{"n_layer": 19, "d_model": 256, "n_head": 4, "n_kv_head": 4, "head_dim": 64, "d_mlp": 1024, "vocab_size": 793, "activation": "tanh_gelu", "norm": "rmsnorm", "norm_place": "pre", "norm_eps": 1e-05, "positions": "learned", "qk_norm": false, "attn_scale": 0.125, "bias": "all", "tie_embeddings": true, "parallel_block": false, "extras": ["capped logits"], "init": "normal", "init_std_qkv": 0.0312, "init_std_o": 0.00508, "init_std_up": 0.0312, "init_std_down": 0.00508, "optimizer": "cautious_adamw", "lr": 0.00136, "beta1": 0.9, "beta2": 0.98, "weight_decay": 0.47, "lr_head": 0.00885, "grad_clip": 2.0, "warmup_steps": 278, "schedule": "wsd", "decay_fraction": 0.506, "decay_shape": "linear", "final_lr_fraction": 0.0, "batch_tokens": 131072, "seq_len": 256, "doc_mask": true, "train_tokens": 633500000, "steps": 4834, "dataset": "wikipedia_en"}
MLP neurons of a small language model. Each row is named by its layer, matrix (down: output weights) and neuron, and shows model dimensions 64-127. Each number is 128 + 24 x the weight over its row's rms, rounded and kept within 0 to 255.
A block is one neuron, or neurons of one layer that tend to fire together. Before each block is what it responds to, as a language model described it from the Wikipedia text at the highest values.

Responds to: Word-final suffix completion
L7.down116 [132  73  87 137 148 118 111 117 124 171  73  93 119 146 114 134 120 115  90 129 126 157  99 138 111 121 147 172 125 169 138 135 112 129 112 139 132 114 133 125 151 123 123 131 137 114 154 137 152 143 125 128  74 123 111 111 113  85 164 156 158 125 144 143]

Responds to: Verb inflection endings
L10.down62 [136  77 124 108 126 126 130 172 120 111 117 118 169 156 130 140 147  86 130 137 141 108  99  87 125 154 163  90  70  99  94 140 138 140 161 146 125 183  97 124 118 102 115  82  74 136 124 135 115 107 111  94 128 141 144 135 155 180 108 114 126 167 152 112]
L10.down270 [137  94 161 112 138 178 134 165  91 114 151 154 161 158 111  91 123 138 163  90 175 122 136 139 136 123 147 116 146 112 104 101 106 114 140  83 140 146 114 147 133 147 146 111 116 143 117  96  94 149 117 173 152 104 118 121 149 120 198  97 141 123 127 118]
L10.down354 [109 135 130 119 127 123 144 126 131 136 133 175 112 116 125 112 126 123 149  83 114  64 124 133 129  80 137 126 122 156 158 139 153 117  81 110 145 112 105 135 132 130 134 143 102 167 128  93 135 108 158  66 134 129 136  96  99 110 140 132  83 139  93 106]
L10.down474 [ 98 106 132 114  85 119 113 143 124 117  93 115 117 107 118 151 135 137 106 122  91  70 122 131 149 144 117 148 119  94 117 148 134 101 115  97 133 145 144 148 111 163 107 138 140 113 103 123 156 117 125 119 103 106 126 169 110 119 112 158 131 136 145  97]
L10.down561 [128 147 136 104 109 131 143 116 136 130 127 104 129 120 112  53 112 141  80 126 154 122 154 142  87 144 125 118 122 125 122 140  95 112 141 113 141 109 126 106 165 112 133 104 106 137 128 149 144 157  88 105 170 120 149 147 143 116 101 156 106  88  80 146]
L10.down671 [118 138 122 131 130 121 119 145 131 123 126 124 147 126 166 125 120 111 142 125 138 101  86 127 121 150 149 205  84 104 109 123 154 101 139 151 140 146 139 134 180 145 138 153 146 101 173 142 108 138 145  98  87 127 139  76 126 134 110 118 115  88 128 152]
L10.down765 [124 124 112 108  98 172 118 181 181 111  83 134 176 131 115  94 115 104 108  99 162 106 200 137  58 129 132 118 149  94 113 117 128 125 150 111 118 128 125 143 182 103 138 160  94 123 120 106 158 157 128  75 111 154 106 101 175 136 123 121  98  58 150 114]
L10.down883 [156 135  93 123 143 135 111 159 123 161  86 104 109 144 117 161 111 130 112 142  68 114 136 136  93 156 104 135  87 101  91  80 121 117 147  84 140 125 103 144  91 108 146 114 101 112 147 155 132 146 165 124 139 152 159 150 123  87 147 125  99 132 118 117]

Responds to: "of" in official names
L4.down127 [118 139 154 126 137 163 132 104 135 134  83 110 148 163 123 129 140 117 159 123 145 111 111 121 114 129  86 120 141 160  93 154 119 106 180 133 102 100 157 116 100 110 129  93 111 165 130  92 135 134 127 153 154 153 130 126 157 122 136 138 104 146 127 147]
L4.down386 [ 78 130 146 109  85 135 135  88 104 106  97 117 106 132 141 109 152 141 127 121 129 129  97 134 115  92 148 180 140 155  85 125 153 100 123  83 126 148 138 102 123 125 122 148 123 145 107 122 164 148 116 111 149 149  96 122 159 201 157 105 121 136 164 121]
L4.down434 [122 116 158  84 144 115 119 111 101 144 121 134 123 121 102 123 116 144 105  97 206 118 116 122  96 106 129 154 157 120 143 124  95 116  61 135 140 117  98 124  92  97 115 131 177 104  82  97 131  47 104 152  95  83 154  92 118 115 111 117 123 150 132 122]
L4.down498 [137 137 100 118 146 112  76 197 125 147 137 124 113 110 113 144 136 118 114 127 130 126 120 122 128 112 138 128 105 120 158 137  91  94  92 136 142 165 160 129 115 147  98 150 102 115 121 116 125 156 120 119 116 136  97 107  87  99 125 133 107 162 117 128]
L4.down640 [140 133 156 130 142  93 118 121 118 109 108 109 157 125 143 148 116 133  86 148 135 107 119 148 123 176 107 148 138 130 122 194  92  90 142 148 133 130 132 157 125 111 112 151 135 121 109 135 161 109 115 152 158 120 143 118 108 116 156 158  88 139 135 115]
L4.down675 [ 85 149 126  90 162  70 160 122 127 131 154 133 105 119 142 130 121 108 131 123 132 129 152 113 114 165 155 127 167 132 143 107 104  99 122 126 112 134  79  98 113 156 161 128 143 121  98 137 127  87 114 148 162  91 128  93 129 141 137 132 102 134 108  90]
L4.down882 [127  98 147 125 140 164  98 140 122 173  99 143 135 116 145 126 112  72 105 157 110 160 133 150 104 145 131 156 144 129 177 100 147 142 154 117 163 105 153 101 162  84 158 104 163 140 144 137 125 168 138  94 140 129 168 119 145  96 102  99 108 142 117  82]
L4.down1009 [129 121 153 128 167 160  96 128 159  98 134 118 113 117 131 108 132 118 137 151 155 140 136 123  95 109 115 116  76 154 101 154 109 114  88 157 137 151 117 152  96 153 107 149 159 120 117 116 115 152 117 109 150 154 121 168 135 162 125 112 117  80 130 146]

Responds to: Inside institution names
L10.down170 [144 119 159 116 115 119 164 128 132 116 115 140 183 153 136  97 141 132 129 114 112 124 136 171  91  98 139 150 126 134  98 119 160 139 135  83  92  93 114 122 159 121 126 156 111 108 130 145 102 128 157 107 129  99 112 108 111 150  97 138 121 158  74 135]
L10.down177 [132 111 118 145 107  94 126  76 142 111 104 112 163 127 139 159 117 167  98 112 108 131  68 117 172 134 105 155 104 149 103 151 132 124 143 155 146 152  96 122  90 161 157 181 132 117  97 109 137 126 156 126 152 150 138 128 126 113 134 109 114 162 108  92]
L10.down419 [101 115 121 151 102  86 111 144 128 171 131 117 158 146 147 109 147 139 138  89  80 123 147 142 130 116 132 105 152 100 161 124 141 144 123 174 110 143 136 106 139 130 135 117 127 120 159 140 144 171 117 130 109 152 132 117 118 183 128 130 133 190 142 108]
L10.down758 [152  99 107 137  79 131 108 152 125 130 106 144 200  90 100 120 121 129 123 122  97 147 112 157  94 117 136 156 177 120 107 137 131 109 109 152 138 162 125 132 106  97 102 106 118 141 144 111 106 179 106  97 161 120 143 106 160 162  99  83 146 162 130 125]
L10.down815 [137 147 135 107 110 147 109  79 156 109 145 142 141  98 155 150  95 120 182 162 136 162 125 126 106 116  99 128 107  97  96 130 107 165 114 123 127 156 108 112  71 120  99 105  85 132 135 126 122 128 118 145 162  84 101 112 133 148 110 156 143  93 103 108]
L10.down848 [126 130 138 154 108 102 157 128 128 143  84 123 148 155 138 147 109 125 139 137  72 132 112 101 102 185 121 130  92 126 152  98 125 118 137 138  88 100 157 153 118 136 124 152  81 118 114 139 104 123 150 185 104 154 130 142 155 163 117 156 135 122 159 133]
L10.down969 [105 157 122 114 104 123 147 162 137 121 133 103  88 105 111 105 128 134 127 137 151 109 146 160 107 170 166 126 123 136 117  91 164  79 126 137 157 104  81 181 162 144 155 131 120 122 131 135 127 122 161 118 141 135 122 123  95 111 134 132  98 167  72 166]
L10.down1017 [134  79 120 139 130 161 140 105 111 100 121 164 121  98  94 117 135 117 138 103 108 165 162 128  87 126 149 115 154 125 118 101 149 159 106 134 171 122 145 177  89 145 162 159 151 118 109 129 112 108 115 147 169 129 127 145 148 175 116  95 173  85 100 106]

Responds to: Main-verb tense suffixes
L4.down89 [155 110 113 149  87 102 151 139 111 111 121 152  85 146 166 179 133 166 127 108 112  97 117 119 145 166 123 145 162 115 147 121 186  89 121 142 116 125  93 137 173 103 101 147 137 131  95 151 152 140 105 138 132 161  94 112 150  97 136 141 112 105 132 131]
L4.down206 [103 125 101 105 131 110 143 131 127  88 150 154 138 118 140 131 138 126 109 169 147 167 146 127 112 118 170 116 116 121 117 126 153 130 140 166  81 162 118 151 108 154 127 155  99 150 144  63 117 171 122 112 164  94 139 184  92 118 140  85 112  78 126 133]
L4.down323 [106 149 138 141 127  91 151 119 126  90 151 132 145 146 157 130 112 111 159 153 138 113  88 114 121 113 142 131 122 101 123 111 157  99 108 140 137 138 113 128  97  99 135 127 135 170 113 128 130 140  89 146 110  93 122 139 126 151 160 167 113 114 103 102]
L4.down472 [112 133 141 126 193 144  96 114 145 113 134  93 170 130  89 106 139 123 150 137 128 128 136 154 114 162 103 147 142 149 131 129 137  87 123 110 136 132 100 172 125  68 113 107 129 170 117 125 129 103 142 117 114 128 121 118 139 103 146 143  90 128 168 159]
L4.down661 [110 109  98 133 126 109 176  57  85 131 156 144 117 157 113 105 137 117 136 117 173 140 116 110 101 133 134 148 125 145  59 103 123 144 111 128 139 182 131 151 116  90 161 120 132 158 147 144 147 135 112 148  73 125 151 137 134 113 130 167 127 119 109  92]
L4.down723 [113 127 139 153 154 120 149 153 140  89 129 113 103 117 114 151 144 159 109 132 137  88 123  90  90 100 101 130 129  84  84  84 177 161 105 105  98 117 107 155 104 124 125 133 144 117 101 150 105 131 115 198 117 124 178 113 149 114  96 111 159 113 121 176]
L4.down758 [131 112  86 159 130 147 116 127 153 121 128 109 147 133  91 154 100 109 144  89 127 132 102 171 137 100  91  95  92 136 117 112 111 126 132 101 152 119 137 146 118 112 163 113 114 100 142 128 112 140 183 109 151 133 119 100  69 156 139  84 131 166 142 133]
L4.down828 [104 118 112 132 144 109 128  97 132  95 114 142 140 120  79 103 106 136 128 149 167 137 103 116 102  95 139 132 123 119 126 109 141 133 117 119  93 105 134 133 124 142 159 161 152 165  90 180 148 100 123 185  95  76 141 205 124 139  98 147 111 109  71 136]